config = dict(
    head_dim=64,
    intermediate_size=768,
    vocab_size=4859,
    norm_eps=1e-05,
    positions='learned',
    parallel_block=False,
    init_std_qkv=0.0397,
    init_std_o=0.0492,
    learning_rate=0.00521,
    beta1=0.95,
    schedule='wsd',
    decay_fraction=1.0,
    batch_tokens=16384,
    max_steps=9528,
)
MLP neurons of a small language model. Each row is named by its layer, matrix (up: input weights; down: output weights) and neuron, and shows model dimensions 112-175. Each number is 200 + 30 x the weight over its row's rms, rounded and kept within 0 to 999.
After each neuron's rows, "fires before" lists the tokens most often just after its 100 highest values on Wikipedia text that the model never trained on; "fires on" lists the tokens most often at its 100 highest values on Wikipedia text that the model never trained on.

L9.up757,148,194,178,207,192,213,204,169,169,212,196,210,250,152,244,164,147,244,196,141,209,171,229,208,152,227,271,209,189,234,214,226,217,243,222,168,235,235,166,196,209,172,207,219,215,220,200,186,198,206,191,196,203,204,272,236,157,183,205,221,193,198,277,192
L9.down757,200,237,194,173,210,194,171,204,234,169,220,190,181,274,214,217,199,219,199,181,170,201,173,142,204,189,171,221,184,196,157,215,194,219,242,203,193,194,246,175,217,175,201,243,200,197,202,148,178,182,174,183,179,193,230,200,237,152,218,203,185,153,213,214
fires before: " The", " It", " He", " In", " On"
fires on: "."

L9.up658,224,180,188,177,184,215,203,205,147,194,228,192,199,185,212,188,194,249,227,187,157,238,194,261,215,184,191,220,228,186,177,119,124,220,216,213,230,185,177,253,196,223,224,260,172,150,161,237,196,217,221,217,211,121,219,225,198,204,122,228,187,141,198,254
L9.down658,139,227,175,169,231,225,141,169,201,225,204,234,157,194,185,185,184,167,176,184,205,164,177,154,240,223,193,201,200,181,173,210,221,196,197,175,185,244,198,225,201,183,215,210,279,161,226,189,199,198,244,182,170,233,203,170,140,207,204,191,176,175,152,170
fires before: " He", " In", " The", " On"
fires on: "."

L9.up460,236,182,174,193,219,182,256,252,189,220,210,138,146,121,183,175,193,208,193,253,219,182,216,182,209,200,226,219,165,225,217,193,230,194,163,197,211,185,171,168,185,183,250,160,187,194,167,232,243,187,153,250,216,165,205,229,143,190,192,200,254,188,157,208
L9.down460,216,186,206,224,236,255,224,173,230,229,181,243,217,203,260,260,232,153,225,202,243,187,196,187,198,212,190,192,154,191,169,202,184,202,197,185,163,241,199,202,267,180,192,182,175,189,203,130,240,245,178,179,190,200,181,194,165,241,155,177,233,158,194,194
fires before: "0", "1", "2", "4"
fires on: "–", ",", " "

L10.up262,210,167,257,202,243,199,179,180,241,180,204,200,166,234,167,216,209,203,157,198,153,188,201,159,157,189,200,197,233,215,197,203,190,186,215,157,164,223,215,206,266,211,191,145,168,226,217,208,194,261,198,134,218,179,198,218,211,204,231,227,183,192,192,208
L10.down262,186,209,195,231,210,186,182,266,207,221,177,202,216,177,233,195,138,184,212,211,245,147,209,171,161,204,187,216,212,151,207,215,169,199,162,185,174,249,195,233,206,212,232,190,248,139,153,239,190,193,206,256,152,220,275,232,156,190,174,186,168,156,210,178
fires before: "-", "0", "1", "===", "|", "s"
fires on: " ", "==\n", ".\n\n", ":\n\n", "===\n", "ers"

L3.up595,182,197,202,207,246,206,144,226,171,236,264,176,199,255,226,194,182,195,212,210,249,168,185,171,159,170,203,188,206,211,215,164,200,198,181,196,241,167,142,193,222,221,193,175,211,163,204,176,207,193,200,222,174,217,207,205,171,142,211,164,203,238,152,220
L3.down595,247,251,214,223,225,194,209,183,245,249,211,157,193,209,221,209,184,219,217,234,226,146,242,185,144,202,214,239,187,134,174,158,190,170,161,224,211,230,229,189,152,214,233,206,214,236,192,186,159,203,243,224,217,193,238,197,214,195,192,214,188,185,263,205
fires before: " ", "6", "7", "1", "3"
fires on: " |", " ", "–", "."

L3.up20,236,232,176,203,223,215,199,201,241,215,154,216,272,185,194,153,228,197,183,152,220,207,185,211,234,254,208,210,213,228,252,191,169,268,221,160,209,205,187,180,191,192,200,153,150,221,191,190,188,184,183,192,152,178,155,219,251,203,227,192,185,194,212,165
L3.down20,204,198,205,191,249,220,201,181,208,215,174,181,230,246,188,240,200,178,157,201,180,162,212,146,234,216,156,162,230,177,187,201,179,206,214,157,178,186,221,166,205,224,214,227,182,160,157,232,223,234,147,186,148,163,237,215,158,199,159,188,207,173,232,255
fires before: "1", "0", "2"
fires on: " ", " d", "m"

L3.up692,160,192,204,227,212,155,170,197,147,214,210,143,217,199,164,152,202,138,188,194,223,201,194,164,179,157,172,205,191,212,170,225,184,142,164,221,291,208,228,218,187,133,191,174,204,182,225,197,231,161,193,178,218,192,214,207,230,204,210,189,238,223,200,204
L3.down692,248,236,178,130,159,202,177,236,170,186,191,243,227,232,228,186,236,248,237,163,216,155,202,183,182,222,197,249,208,230,242,224,175,174,181,183,188,203,213,191,191,210,235,162,217,243,174,161,214,186,209,269,161,188,197,174,221,243,155,201,165,217,240,223
fires before: " ", "0", " Sw", "4"
fires on: " |", " "

L6.up430,256,196,211,201,221,181,169,206,161,203,200,184,176,230,233,194,269,205,141,237,241,197,239,153,188,192,244,174,173,242,216,203,216,232,221,211,220,198,162,176,214,253,237,170,214,192,186,170,137,184,177,256,237,213,212,237,158,184,190,203,175,235,198,171
L6.down430,168,208,197,162,240,238,188,190,171,266,160,213,176,178,230,206,218,184,192,185,184,191,250,148,140,185,161,115,195,180,235,205,232,211,203,138,183,189,154,212,223,222,194,219,225,194,249,246,229,210,145,216,209,197,227,205,197,180,219,201,227,144,228,164
fires before: "0", "1", "2", "3"
fires on: "–", "."